Weights of a small GPT-style language model, trained from scratch on English Wikipedia.
Size: 10 layers, width 512, 4 heads of 128, MLP 2048 ReLU, vocabulary 8192, 36.8M parameters.
Architecture: learned positions, biases, tied embeddings.
Training: a variant of Adam for these matrices, 7419 steps.
MLP neurons of a small language model. Each row is named by its layer, matrix (up: input weights) and neuron, and shows model dimensions 112-239. Each number is 128 + 24 x the weight over its row's rms, rounded and kept within 0 to 255.
After each neuron's rows, "fires in" lists the words (lower case) most often at its 100 highest values on Wikipedia text that the model never trained on.

L4.up1509 [116 124 129 125 189 145 136 150 158 133 175  94 113 120 108 155 112 145 115 104 118  87 131 110 118 122 112 157 129 135 124 135 135 139 100 188 115 141 101 125 127  87 111 138 125 134 140 156 165 174 138 178 116 138 138 118 114 117 100 141  80 137 111 122  92 119  96 107 106 134 118 145  98  60 128 141 150 139 150 145 145 111 115 132 130 105  97 150 158 117 124  77 141 135 136 141 142 126 162 123 167 125 127 130 132 106 124 145  99 137 121 107 129  94 144 202 125  61 176 117 169 151 152 110  96 154 104 128]
fires in: "as", "a"

L3.up1873 [134 152 104 134 155  95 135 115 148 106 155 151 115 132 121 118  96 124 159 116 144 118  90 157 112 101 122 129 118  67 135 148  91 122 114 150 126 155  69 101  80 132 132 107 104 141 157 110  84 111 141 108 104 126 147 136 141 101 108 139 118 186 103 110 114  86 141 154 131 131 171 146 130  97 176 168 109 136 167 132 128 127 136 147 129 113 109 140 160 114 137  77 143 116 138 101 128 113 123 130 138 104 182 141 143 132 115 107 162  93 127 133 107 102 159 155 107 144 130 147 183 145 116 124 153 126 159 109]
fires in: "which", "be", "being", "have"

L3.up1384 [ 91 118 153 131 147 126 166 163 114 130 103 148 166 143 126 115 174 157 184 117 150 133 125 129 119 133 137 188  92 100 133 170 144 142  90 133 111 116  71  89  74 156 132 161 172 157  90  90 121 153  63 142 126 124 157 146 136 136 100 103 126 159 134 151 125 174 135 137 102 126 143 117 107 147 126 110 144 156 138 113 133 117 151 130 179 131 141 125 120 138 118 113 123 100 156  99 125 123  88 101 145  54 138 159 158 141 122 124 127 112 120 149 142 190 171 165 107  87 122 145 136 169 114 103 130 103 139 122]
fires in: "000", "4", "which", "5", "white"

L3.up792 [125 145 147 130  98 114 161 159 129 108 178 121 123 106 104 119 134 126 157 158 143 146 118 143 162 127 148 109 102 125 140 107 101 147  96 146  87 126  84 121 105 182 132 117 122 145 152 128 109 138 125 161 134 133  98  89 113 165 139 145 109 159  96 114 144 131 138 109 141 126 160 100 132 120  99 129 124 128 150 173 106 116 147  89 126 115 153 150 111 117 118  90 165 161  87 158 132 109 139 121 136  98 161 119 134 158 104 119  76 120 103 137 126 121 104 137  70 134  80 140 121 135  93 122 146 113 141 122]
fires in: "for", "number", "age", "on", "made", "with"

L4.up153 [112 125 116 108 144 104 117 134 123 192 180 158 125 138 114 119 121 117 130 149 133 136 153 134 111  85 157 138 135  75 121 147 107  98  82 115 142 149 145  73 137 130  86 111 140 147 137 127 111 123 106 138 145  53 147 150  98 102 113 111 125 211 123 133 127 103 115 116 166 111 205 129  97 151  89 105 122 130 114 111 150 111  93 123  90 125 144 145 137 157 129 119 125 135  96 151  97 154 149 104 122 132 217 152 125 153 137 120 147 142 117 130 154 117 113 172 150  98 111 150 136 145 156 134 116 116 143 124]
fires in: "at", "on", "be", "near", "faced", "reach"

L4.up861 [ 91 136 165 157 171 142 145 156 100 119 112 112  97 134 116 154 145 136  99 141 134 160 120  92 166 128  87 191 159  83 171 134 152 148 111 127 102 110 139 124 175 111 181 127  93 125 115 138 131 120  81 153 139 142 148 108 116 168 118 150 137 137 119  91 128 153 113  92 121 191 146 142  92  85 177  94  91 155 115 129 129 118 114 112  93  94 175 117  83  92 160 158 141 141 102 134 124 146 130 132 123 130 139 113 127 136 136 143  94 136 122 169 131 124 107 169  54  73 176 113 149 148 158 122 103 107  85 135]
fires in: "to", "from", "with", "between", "signed"

L3.up1191 [163  95 112 118 153 119 136 186 142 147 129 101 129 153 121 141  82 150 136 136 158  89 135 108 110 137 154 116 128 108 140 129 147 128 153 157 127 143 164 108 118 133 126 147 115 134 134 115  69 138  75 108 159  93 141 115 113  84 150  54 130 130 119 121 133 140 186 129 145 109 148 133  92 120 120 124 143 128 125 129  92 103 142 103 160 116 128 156 135 136 181 134 128 127 154  72 128 103 177 112  62 154 146 122 110 110 122 109 124 120 100 143 198 123 120 139  94  72  97  97  94 135 131 138 117 124 107 134]
fires in: "where", "that", "with", "see"

L3.up479 [122 145 174 117 121 127  92 129 139 132 173  90 123 115 100 125 125 138 174 117 130 160 138 102 118 128 122 102 161 122 129 131  64 135 118 182 112 100 138 143 120 105 109 153 190  88 103 148 109 125  84 121 146 112 136 140 138 105 120 151 124 123 110 114 146  80 126 104 139 131 137 149 139 109 138 116 141 121  95 109 134 144 195 124 124 115 143 130 153 127 103 121 107 170 138  96 119 140 163 117 157 119 154  90 105 162 107 130 137 167 118 138  78 117 143 118 100  67  78 133 116 114 174 114 118 146 158 139]
fires in: "and", "or", "later", "than"

L3.up2038 [112 120 123 102 131 124 141 120 142 112 138 160 136 126 104  73 122 145 112 143 156 126 150 178 164 177 137 134 140 128 120 142  88 140 132 119 115 115 128 139 173 189 128 171  93 135 119 104 159 136 106  89 189  80 123 140 120  97 129 117 127 126 129 133 109 139 153  88 110 120 126 162 103 133  84 158 140 150 150 154 140 131 132  92 119 115 143  78 148 141 109 136 109  98  84 170 135 130 132 112 156 116 149 119 111  99 125 170 153 131 163 114 110 123 161 138 154  78 120 124 119 154 124 117 188 143  94 130]
fires in: "also", "became", "now", "still"

L4.up1576 [148 142  99 146 118 143 155 132 121 137 154 109 108 158 112 159 156 116 150 132 180 132 192 133 132 112 101 135 130 127 119 155 163 122 146 128 131 139 133 118 113 124 111 156 159 140 125 114 141 122 138 143  86 141 135 110 121  97 154 119 122 150 131 135 124  91 134 161 123 100 181 141 128 122 125 102 154 106 134 110  96 125 156 119 123  88 125  85 112 106  74  91 120 129  96 116 134 109 136  87 155 138 164 160 164 120 124  98 150 108 137 156 108 169 174 112 144 145 135 152 115 102 133 126 112 111 160 137]
fires in: "no", "for", "noddy", "of"

L3.up516 [131 150 106 115 152 166 157  97  73 165 135 142 127  95  90 137 128 100 112 156 147 163 116 172 112 118 145 125 112 123 138 158  57 128 115 166 150 129 122 121 125  91 135 153 133  88  80 141 102 140 122 138 147 108 147 122 168 116  76 137  89 132 136 158 106 109 138 147 112 122 141 119  78 123  98  86 122 121 153 120 152 111 111  74 120 100 177 112 177 137  97  92 120 137 133 115 136 113 118 117 152  99 173 119 158 153 130 143 115 122 128 129 108 145 105 186 111  92 107 120 151 148 112 167 115 196 112 141]
fires in: "as"

L3.up291 [113  76 123  98 145 127  95  99  88 118 108 112 130 155 102  89 145 109 110 113 152 107 132 134 126 179 133 147 150 178 136 157 128 134 141  67 131 109 128 123 140 170 125  80 145 100 138 122 141 151  95 145 138 130 124 116 137  97  91 108 144 191 113 127 128  84 130  68 134 117 115 184 160  70 159 142 107 118 114 149 152 146 113 145 105 126  69  67 120 139 115 125  67 127 106 151 142 108 146 155  66 147 134 150 150 105 148 139 161 146 158  89 160 128 106 136  91 140 123 128 138 149 177 132 110 142 125 122]
fires in: "was", "did", "had", "began", "came"

L3.up1173 [131 134 138 153 194 116 155 121 155 114 124 123  97  91 129 150 169 127 124 175 136 117 170 114 155 135 151 170 142  84  92 115 150 130 127 127 115 114 127 126 109 139 152 147  97 171 127 144 146  94 127 101 136 145 125 150  81  60 113 128 147 186 136 125 108 152  92 127 141 115 138 158 139 119 146 120 132 129 139 110 136 122 143 148 125 125 136 131 162 136 117 143 131 117 118 108 132 138 135 138 152 128 111  91 107 130 145 101 145 111 159 136 103  70 147 137 132 120  80  87 133 120 142 145 146 117 102 157]
fires in: "is", "was", "a", "an"

L4.up1862 [132 181 108 158 106 118 112 108 119 108 135 144 169 106 116 162  76 127 121 133 124 110  97 153 143 108 138 121  92 150 126 147  95 121  81 171 136 144 154 103  25  75 158 151 171 104 139 146 100 122 133 106 173 164 134 144 141 139 142 134 119 141 114 110 113 103 122 146 144  92 125 148 165 140 143 118 160 117 143 139 172 116 119 172 165 122 100 135 141 110 124  77 118 127 116 128 157 110 101  92 137 133 135 112 157 126 103 162 160 113 124 150 114 105  94 114 112 168 129 111 178 133  52 130  98 142 158 126]
fires in: "to", "being", "of"

L4.up281 [102 102 111 160 135 167 142 108 101 122  89 137  79  91  94 134 155 145 144 126 138 184 143  96 141 126 133 164 105 116 143 154 146 138 158 101 102 111 123 130 132 110 176  89 113 159 154 113 135 128 122 148 122 167 165 106 110  90 161 152  93 101 118 129 132 169 119  81 121 121 119 119  84 111 107 150 157 134 113 138 115  97 197 123 106 143 161 142 106 146 129  91 135 123 155 133 136 117 125 145 115 148  86 148 176 152 112 178 121 138 134 127 177 122 120 136 126 130 142  96 129 144  92 116 114 118 148 124]
fires in: "they", "both", "their", "you"

L3.up1628 [128 127 101 118 138 132 119  42 138  82 123 165 111 124 120 111 106 119 125 139 145 162 113 165  98 166 121 112 111 132 149 153 116 132 106 144 133 124 138 138 112 154 131 130 123 168 121 116 134 117 128 131 168 128 116 109  96 108 153 135 121  85 153 129 137 137 148 149 133 134 143 119 117 108 139 124 120  93 116 145 161 138 144 149 124 132 106 144 161 144 139 141  90 126 103 120 117 118 117 125 148  96 155 117 141  98 151 132 160 111 144 127 111 175 139 111 124 135 147  79 102 128 120  89 159 150 115 149]
fires in: "name", "song", "title", "character", "known", "terminus"

L4.up501 [104 146 108 147 144 119 143 116 130 140 150 145 106 131 132 122 126 125 144 102 158 124 152 185 153 165 128 186 121  84 120 135 172 137 147 126 142 160 103 116 108 128 122  97 110 116  67 127 121 155 109 149 137 139 117  70 129 148 119 141 113 147 122 135 135 101 133 124 126  92 175 154 146 198 129  79 156 145 174 125 107  93 127 120 117 125 139 104 132 139  95 140 114 111 157 110 138  94 123 167 145 191 145 151 112 109 119 160 128 112  85 129 137  97  96 128 100 163 129 153 156 118 133 114 143  90 155 147]
fires in: "the", "of", "n", "a"

L3.up1446 [135 103 143 131 161 150 154 143 120  96  88  76 135 168  98 153 128 160 144 102  99 132 128 119 134 138 144 140 161 113 114 154  93 154 131 120 117 107 110 114 140 119 158 107 130 128  95 129 137 143 119 107  78 166 141 114 103 129 122 139 108 117 130 107 122 138  86 115 127 167 124 132 165  94 171  98 149 126 160 144 114 126 126 181 108 129 134 149  77 110 154  58 147 131 142  83 133 144 143 142  96 102 133  94  97 154 101 190 131 101 121 175  83 120 147 130 103 161 134  89 118 137  88 107 128 109  76 130]
fires in: "by", "from", "with", "on", "while", "between"

L4.up1202 [121  96 133 136 125 120 149 139 160 113 123  96 104 138 104  80 115 100 109 130 107 121 104 134 150 144 106 174 154 133 144 139 133 152 185 182 153 110 142 129 111 129 165 107 105 117 135 126 105 162  98 136 162 126 124 128 157 151 151 123 115 135 110 154 106 107 128 122 117 135  74  95 114 129 136 156 125  97 131 133 191 101 142 154 103 126 157 136 129  95 147 109 158 130 151 151 116 111  88 116 145 161 102 147  93 114 120 161 129 125 177  98  94  69 119 143  98 138 106 108 143 106 150 153 125 122 113 132]
fires in: "and", "or"

L3.up1847 [149 112 158 136 162 105 140 127 136 115  85 147 107 101 151 147 127 145 122 185 174 128 134 128 168 128 155 138 146  72 122 122  93 108 110 126 106  90 128 110 139 169 119 174 166 154  71 133 119 109 125  89 123 109 141 139 158  78 153 109 133 122 114 144 127 120 161  74  88 121 131 157 108 215 129  97 122 137 152 127 108 151 161 148 119 112 136 166 125 140  63 144 142 101 104 155 129 111 128 132 119 121 130  72  81 113 141 147 125 158 110 113 139 114 130 124 123 124 106 111  98 159 151 179 183 171 158 147]
fires in: "of", "not", "an", "been", "by", "a"

L4.up1646 [101 130 150 111  94 134 127 121 119 120 127 156 133  92 110 113 167 133 124 162 162 144 108 149 148  98 184 104 112 119 101 119 126 120 101  97 115 107 112 128 126 132  83 133 151 125  99 112 103 150 141 119 154  95 161 143  86 101  84 145 127 153 119 136 115 126 134 145 109  93 122 160 155 113 129 118 172 134 144 155 129 160 170 103 109 115 128 137 161 119 129 105  97  95 132 132 176 131 129 102 136 129 117 126 148 117 107 132 122 142 103 154 116 133 128 150 122 118 124 117  80 141  75 116 106 125 113 147]
fires in: "6", "5", "8", "4", "7", "3"

L4.up1946 [133 158 104 163 144 123 128  87 151 123 135 142 174 159 143 145 128 129 125 128 134 127 158 135 135 105 117 135 135 103 133 167 166  98 144  92 112 124 160 102  98 169 137 153 134 135 110 101 172 113 116 123 106 121 168 105 140 105  72 128 129 160 134 125 150 120 130 112 145 144 110 101 165 126 126 111 139 144 137 156  78 125 152 153 119 112 136 118 137  98 157 131 116 118 153 141 113 138 116 112 155 144 132 128 129 128 140 136 134 139 103 130 134 151 108 183 153 122 130 117 161 158 156 155 112 121 134 120]
fires in: "of", "on", "along"

L3.up1465 [159 128 113 151 174 139 135 114 127 110 167 149 134  61 123 115 138 153 151 136 129 106 105 119 129 121 130 146  99 122 143 109 136  88 134 154 125  76 113 164 100 111 138 154 122 130 119 120 119 107 123  95 147 114 127 139 134 121 109 126 100 132 127 134  94 112 135 105 104 102 126 161 138  94 106 116 115 155 153 141 170 149 118 101 178  97 135 160 148 129  99 158 138 123 144 110 124 133 124 161 184  82 189 116 117 177 135 155 138 126 108 169 100 159 171 115 121 103  51  76  90 119 143 135 128 150 161 100]
fires in: "as"

L4.up1783 [143 150 118 160 126 119 140 149 129 123 132 148 140 161 128 155 116 120 164 118 155 107 101 129 142 126 104 180 150 149 120 120 125  98 124 139 145 114 157  99 102 149  94 148 162 106  72 110 197 146 149 112 151 119 135 121 127 114 107 103 150 126 113 130 149 113 193 106 159 129 147 129 107 101 134 139 127 117 118 138 123 146 110 116 158 108  95 136 109 113 147 122  90 142 137  95 104 135 132 135  95  82 137 145  82 114 136 179 145 116  76 154 132 127 144 156 112 146  92 107 152 138 120 135 147 151 149 172]
fires in: "to", "would", "will"

L3.up1545 [141 174 113 108 160 119 153 104 118 112 137  91 116 143 118 134 109 125 128 124 109 121 180  91 143 127 133 128 136 132 124 121 106 100 166 135 125 104 122 140 147 103 132 137 146 156 109 128  94 146  87 136 113 126 129  58 130 152 116 123 123 152 127 150 136 110 194 102 126 108 133  97  65  74 122  98 100 143  61 109 150 118 101 115 127 110 114  96 110 114 141 166 141 148  85 130 122 124 152  84 115 133 151  82 148 146 107 154  93  74 124 165 137 109 129 125  72 127 123 104 154 142 135 129 133 150 100 112]
fires in: "for", "that", "about", "where", "when", "how"

L4.up1008 [124 162 151 171 171 162 155 160 173 112 121 117 114 115 103 122 100 142 162 130 140 122 105 123 130 123 114 167 118 129 123 137 126  94 153 141  94 113 118 140 109 131 138 123  96 146 111 149 117 161  76 112 123 155 139  93  89 159 112 155 115 100 114 108 133 150 153 110 117 148 142 118 120  86 149 100 117 111 116 177 107 103 112 113 103 121 133 162  76 106 162 150 124 147 115 137 123 163 151  87 131 125 150 119 134 152 139 143  67 107  67 102 112  71 146 134 117 113 158  93 194 148 162 123 137  66 116 104]
fires in: "with", "to", "by"

L3.up1458 [121  82 127 113  96 146 166 116  72 127 149 155 132  74 115 146 150 133 174 171 179 170 139 126 112 161 121 131 140 129 147 105 131 112  96  82 143 154 163 147 122 142 153 106 121 120  77 136  93 110 135  84 160 105 140 150 114 103 118 137  76 151 160 121 118 131  97 113 144  73  96 163 146 143 131 138 146 138 164 125 146 127 157 127  92 123 126 105 148 104 115 113 106  83  90 101 148  95 188 124 151 115 119 140 133 179 117 122 134 128 100 151 148 135 119 126 139 123 145 154 104 123 145 120 137 101 120 150]
fires in: "5", "10", "6", "7", "12", "11"

L3.up749 [143 125 117 156 192 116 173 140 161 123 143  88 106 167 125 116 119 133 173 133 146 138 107 184 135 130  85 133 122 133 112 151 123 116 181 119 130  85 146 120 148 165 173 127 114 193  99  99 144 140  83 121 118 113 124 112 102 116  66 124 109 143 138 119 149 111 118 154 130 126 130 124 128 143 114 148 126 172 192 112  94 125 115 167 170 139 124 142 132 144  90 126 165 116 140 100 117 133 169 124 140 121  96 106  92 152 141 155 137 108 112 124 100 139 138 155 117 134 133 100 120 129 131  91 182 138 139 111]
fires in: "the", "by", "his", "in"

L3.up903 [103 149  82 114 128 154 133  65 163 140 111 118 126 134  84 107 125 120 138 132 112 101 175 150 137 140 124 105 130  92 123 150 115 118 127 111 113 136 105 167  90 144 129 153 129 151 143 154  99 105 146  98 131  70 122 152 101  89  80 107 103  96 159 160 154 158 164 112  94  97 110 137 114  59 106  98 158 150 120 158 133 141 160 151 108 102 142 137 145 114 114 127 130 158  80 114 136 110 147 106 130 102 168 152 108  87 118 191 149 162  77 147 136 144 172 148 114 132 172 114  82 111 102 154 172 112 108 110]
fires in: "was", "they", "born", "n", "it", "grew"

L4.up416 [171 114 131 123 177 143 137 112 135 133 118  83 117 119 147 132 145 130 163 120 184 121 132 114 117 150 161 188 109  89  72 127 165 124 122 101 125 117 103 118 117 102  93 186 143 107  85 133 127 139 148 145 135 138 139 142 138 134 118  95  82 153 118 126 111  84 147 136 164 137 130 113  79 178 181  92 159 127 184 121 111 125  68 153 111 136 128 155 143 162 138 119  83 125 130 169 130 136 121 140  55  86  82 106  99 161 126 160  94 104 165 135 130 186 158  84  98 126  99 122 187 124 125 155 127 157 126 162]
fires in: "to", "would", "who", "could", "that"

L3.up1032 [163  90 161  91  96 134 130 102 130 125 104 167 104 145 122  80 140  85 150 143 155 125 126 139 138 158 122 101 169  83 118 131  56 140 114 144 127 125 141 144 120 114 118 126  92 162 103 132 118 122 130  92 164 100 101 122  88 102  79 133 111 119 128 133 119 106 122 127 136 128  90 127 152 106 141  99 113 127 152 133 104 123 138 120 105 102 116  96 185 114 114 122 135  74  67 112 118 123 111  86 151 175 127 161 134 181 126 111 126 111 142 149 163 137 133 151 103 111 157 125 161 157 182 139 136  85 141 175]
fires in: "born", "released", "died"

L3.up580 [129  56 169 107 155 111 116 144  50 116  85 153 129 133 107 126 118 135 119 150 127 137 109  97 167 138 127 131 142  94 128 169 152  99 107  74 145 115 127 139 106 141 158 115 152 119 111 127 127 109 117 103 130 144 159 128  79 137 135 132 138 138 107 154 128  87 120 152 109 112 143 199 156  95 134 115 154 141 169 148 161 119 161  84  71 131  99 111  76 117 131 121 115 134  84 166 139 158 163 130 161 108 111 118 113 133 113 125 156 107 141 133 139 132 145 132 127 123 123 122 115 142 116 171 119 104 122 141]
fires in: "had", "would", "as", "named", "was", "included"

L3.up1673 [158 108 144 155 159 144 142  92 139  96 131  98 104 146 121 124 141 156 126 108  99 117 110 132 125 140 116 135 101  68 159 142 107  84 110 117 126 101 135 113 149 110 125 135 144 155 112 159 143 117 110 135 129  96 179 113 131 104  94 125 111  94 132 152 150 138 111 134 161 127 158 157 119  82 117 110 101  96 120 161 117 117 113 129 118 127 128 119  99 127 128 132 146 119 115 144 141 181 136  53 156  91 104 149 118 130 144 130 124  82 128 120 158 102 143 148 121 142 131 156 121 149 162 136 139 141 103 127]
fires in: "the", "a", "their", "to"

L3.up311 [118 194 127 144 151 118 131 109 151 134 131  94 134 118 117 122 132 134 199 102 140 130 145 151 148 141 125 125 114 109 106 160  64 106 135 141 113 113 149 137  78 100 124 143 150 105 100 130  74  63  97  91 153 121 111 115 116 153 140 149 110 114 144  96 111 101 137 121  91 147 138 128 114 123 125 114 138 124 111 109 170  88 155 123 121 113 131 104 156 125 144 120 160 158 135 127  99 132  70  99 144 153 148  96 143 131 137 114 107 126 129 141  49 137 155 132 118  65 125 122 142 117 144 126 129 144 136 132]
fires in: "and", "or"

L3.up736 [103 133  99 117 130  99  84 130  85 138 143 165 111 133 130 116 122 104 196 155 121 159 170 120 147 146 123 135 167  76 119 113 120 123 119 136 146 122 113 131  63 122 120 100 134 153  94 112 105 169 161 116 133 171 105  98 111 117  81 119 105 193 116 103 149 113 112 141 176 110 160 137 114 107 131  83 167 145 111 145 147 127 112  86 139 103 100 117 144 117 161 143 136 121 117 111 138 163 122 133 109 123 160 113 135 164 104 154 125 104  93 152  83 110 136 148 111 115 109 159 153 110 100 150  93 133 134 148]
fires in: "at", "for"

L4.up894 [143 123 145 134 118 135 129 154 126 149 101 137 128 129 136 106 151 107 171  42 138 161 181 190 141  87 149 124 116 146 123 139 156 157 104 125 120 149 141 100 114 105  84 120 162 146 128 100  72 101 127 137 152 161 151 139 113 113  86 130 134 139 120 147 135  70 170 123 111  92 151  97  89 119 126 118 128 139 113 165 150 156 104 140 111 104 115 150 170  97 137 125 132 134  95 155 158 127 116 132 138 173 147 123 154 156 110 144 137 127 125 138 103  82 128 104 127 141 125  78 146 133 102 108 135 117 161 127]
fires in: "with", "at", "held", "of"

L4.up67 [159 134  97  99 137 126 145 121 105 121 113 144 138 179 164 131 114 176 170 140 106 147 122 138 124 134 113 133 157  96 139 150 140 170 189 114  91 125 103 117 127  95 143 101 131 192 113 135 138 152 104 100 131 125 152 138 117 162  89 141 120 123 114 135 120 129  73 164 136 109 112 152 126  97 139 101 114 150 167 141 113 110  84 126 134 106 102 130 150  95 139 104 124 150 119 121 138 159 135  60 129  89  93 104 142 159 129 109 139  92  86 127  96 150 124 139 100 105 147 120 105 124 138 161 161 127 132 147]
fires in: "of", "by", "other", "the", "two", "for"

L4.up1530 [122 148 117 126 150 160 149 119 130 171 141 116 108 196 127 121 141 108 157 135 136 103 190 153 142 107 130 133 129 112 108 143 145 140 148 174 108  90 112  90 125 139  64 135 135 106 133 141 119 125 157 126  96 119 143 130  95 113 129 115 104 105 112 136 124 102 166  91  97 116 178 178 122 137 120 116 158  89 142 111 109 117 134 151 123 159  94 108 126 131  93  76 123 115 110 118 127 117 108 156 168 104 157 167 178 117 144 156 154 126 152 124 125 134 155 132 105  96  88 129 159 132  94 156 153 140  94 142]
fires in: "the", "a", "no"

L4.up836 [146 131 102  96 148 103 111 110 113 113 149 140 126 167 120 154 121 194 130  90 155 161  94 148 141 164 107 122 148 144 126 119 108 134 143 140 134 200  65 101 117  97 113  93 127 122 107 111  92 108 158 161 143 141 148  87 119 141 105 173 175 149 118 123 108 133 138 135  87 104 114 150 143 107 136 136 137 159 144 113 135 112  89 107 148 104 102 128 149 129 113 119 158  87 162  85 125 143 137 117 118 120 157 120 144 135 104 128  83 120 113 125  88  77 136 151 104  91 104 123 131 142 121 140 138 102 170 158]
fires in: "a", "which", "an", "being", "be", "each"

L4.up1229 [145 161 120  92 165 152 114 100 137 112 144 166 117 105 137 109 104 147 136  82 142 140 133 143 135 142 120 119 126 113 144 112 100 159 140 134 111 142 125  96 156 128 145 149 111 156 126 153 123 110 132  62 138 153 105 100 132 122 100 107 183 140 104 142 128  92 109 144 123  74 134 110 105 136 128  88 149 123 183 147  96 131 137 144  96 113 152 132 150 147  98 152 137 142 107 116 131 107 131 132  89 104 153 102 120 152 121 151 143  97 135 131 125 211 146  91 137  71 168  75 131 124 180 119 154  92 137 129]
fires in: "from", "his", "in", "a", "an"

L3.up1219 [148 142 159  95 143 159 124 152 166 165 136 122 113 115  95 134  99 130 131 142 176 124 140 134 162 108 117 106 133 132  97  76  85 116 136 129 107 137 168 115 197 164 107 171 161 142 144 116 124 151 142 122 186  69 137 111 125 101  85  69 106 123 143 117 107 125 151  82 106  94 103 161 103 202 136 157 133 124 118 112 141 150 137 132 133 100 142 125 130 127 125 115 115 128  57 107 143 110 149 146 122 135 116 163 132 142 124 201 144 132 116 115 100 109 129 132  73 108 139 105 148 134 125 121 131 131 120 127]
fires in: "was", "is", "also"

L3.up1955 [160 161 132 101 107 112 129 156 149 131 134 101 123 141 121 150  96 138 149 128 182 121 167 164 136 115  81 106 176  97 105 171 127 152 138 161 117 112 188 118 117 135 168 142 139 134  87 139  97  99  84  95 128  97  81 112  91  88 146 124 101 124 115 148 129 112 173 124  91 135 153 196 138 171 142 103 120  97 127 153 138 161 181 127  96 118 107 163 143 161  91 104 127 120 125 135 130 114 131 161 110 126 164 136 126 125 125 163 128 181 135 138 123 100 150 125 100 116 141 130 113 113 154 180 136 169 185 146]
fires in: "and", "was", "published", "brought"

L3.up1136 [118 151 110 137 131 139 151 147 122 131 100 169 136 148 121 162 128 133 141 111 142 111 126 109 161 116 116 117 143 143 128 149 163 130 159 140 119 105 139 122  88 150 153 131 163 108 100 114 123  88 110 104 145 113 137 132  94 116 146 148 154 122 123  91 116 111 133 100 133  75 127 125 161 130 162  69  79 116 123 119 104 118 117 162 126 126 110 154 164 131 139  85 146 122 141 104 131 141 189 114 148 147 120 145 166 118 124  94 137  97 104 105 118 148 135 111 109 114 148 132 123 118 146 137 149 145 102 165]
fires in: "of", "from"

L3.up1565 [115  70 130 138 140 148 109 127 141 143 129 107 118 126 116 112 116 146  99 108 135 158 133  90 122 159 150 161 138 115 133 145 113 131 137 119 102 149 122 131 140 106 133 148 147 146 146 138 124 133 102 120 137 133 157  73 119 143 125 131 103  84 117 103 133 138 208  74  72 117  94 135 114 127  74 151 154 133 101 118 129 163 203 120  94 134 152 117 136 139 144  93  81 129 144 101 142  71 135 157 129 155 121 173 101 156 124 152 113 121 140 162 154 144 134 100  86 120 150 102 105 113  90 117 138 187 136 136]
fires in: "they", "and", "some", "should", "girls", "you"

L4.up1416 [163 109 151 113 139 175 116 132 108  80 162 132 100 113 150 156 116 104  80 126 155  74 161 129 176  93 131 120 133 127 133 119 173 128 135 131 137 106 114 134  98 139 135 127 164 167  97  88 138 142 146 116 106 107 128 133 114 114 131 138  94 142 107 138 125 114  94 167  76 109 130 159 110 109 123 141 140 121 113  97 167 104  75 102 123 103 167 141 123 104 125 139 170  60 135 130 124 151 141 148 139 116 145 122 150 159 128 144 173 160  92 119 166 146 134 148 112 132 107 144  82 144 116 129 113  84 136 116]
fires in: "as"

L4.up66 [115 105 147 139 116 150 131 115 157 149 116 145 127 140 108 117 116 100 143 119 135 160 101 122 158 119 144 150 118 119 150 158 103 155 161 155 111 138 112 121 165 140 177 120 114 113 103 102  44 114  97 154  99 109 136 132 164 136 147 116  95 140 122 133 123 142 163 102  87 173 135 133  98 168  91 117 101 139 131 146 145 120 144 134  73 105 169 131 137 137 131 122 117 123 146 132 113 132 111 115  95 142 149  88 111 124 128 178  94 116 155 149 146 129 149 117 138 137 135  82 116 138 154 123 177 154 114 113]
fires in: "but", "and"

L3.up1605 [126 189  72 127 166  97 181 125 167 125 127  99 149  97 135 160 142 142 143 147 129  77 138 141 155 108 122 114 133 145 140 121 129 134 102 200 109 109 124 134 113 121 143 150 145 139 134 158  99 106 139 136 128 128 114 120 117 115 119 113 149 137 126 141 108 161 139 164 167 132 137 139 106 104 128 156 124 131 145 137 130 136 104 132 144 116 122 142 179 103 123  99 142 132 180 119 115 160 169  87 137 137 166 129 131 116 151 124 142  84 100 103  83  68 118 182 118 168 129 117 180 171 135 134 124 154 154 122]
fires in: "be", "been", "being", "as"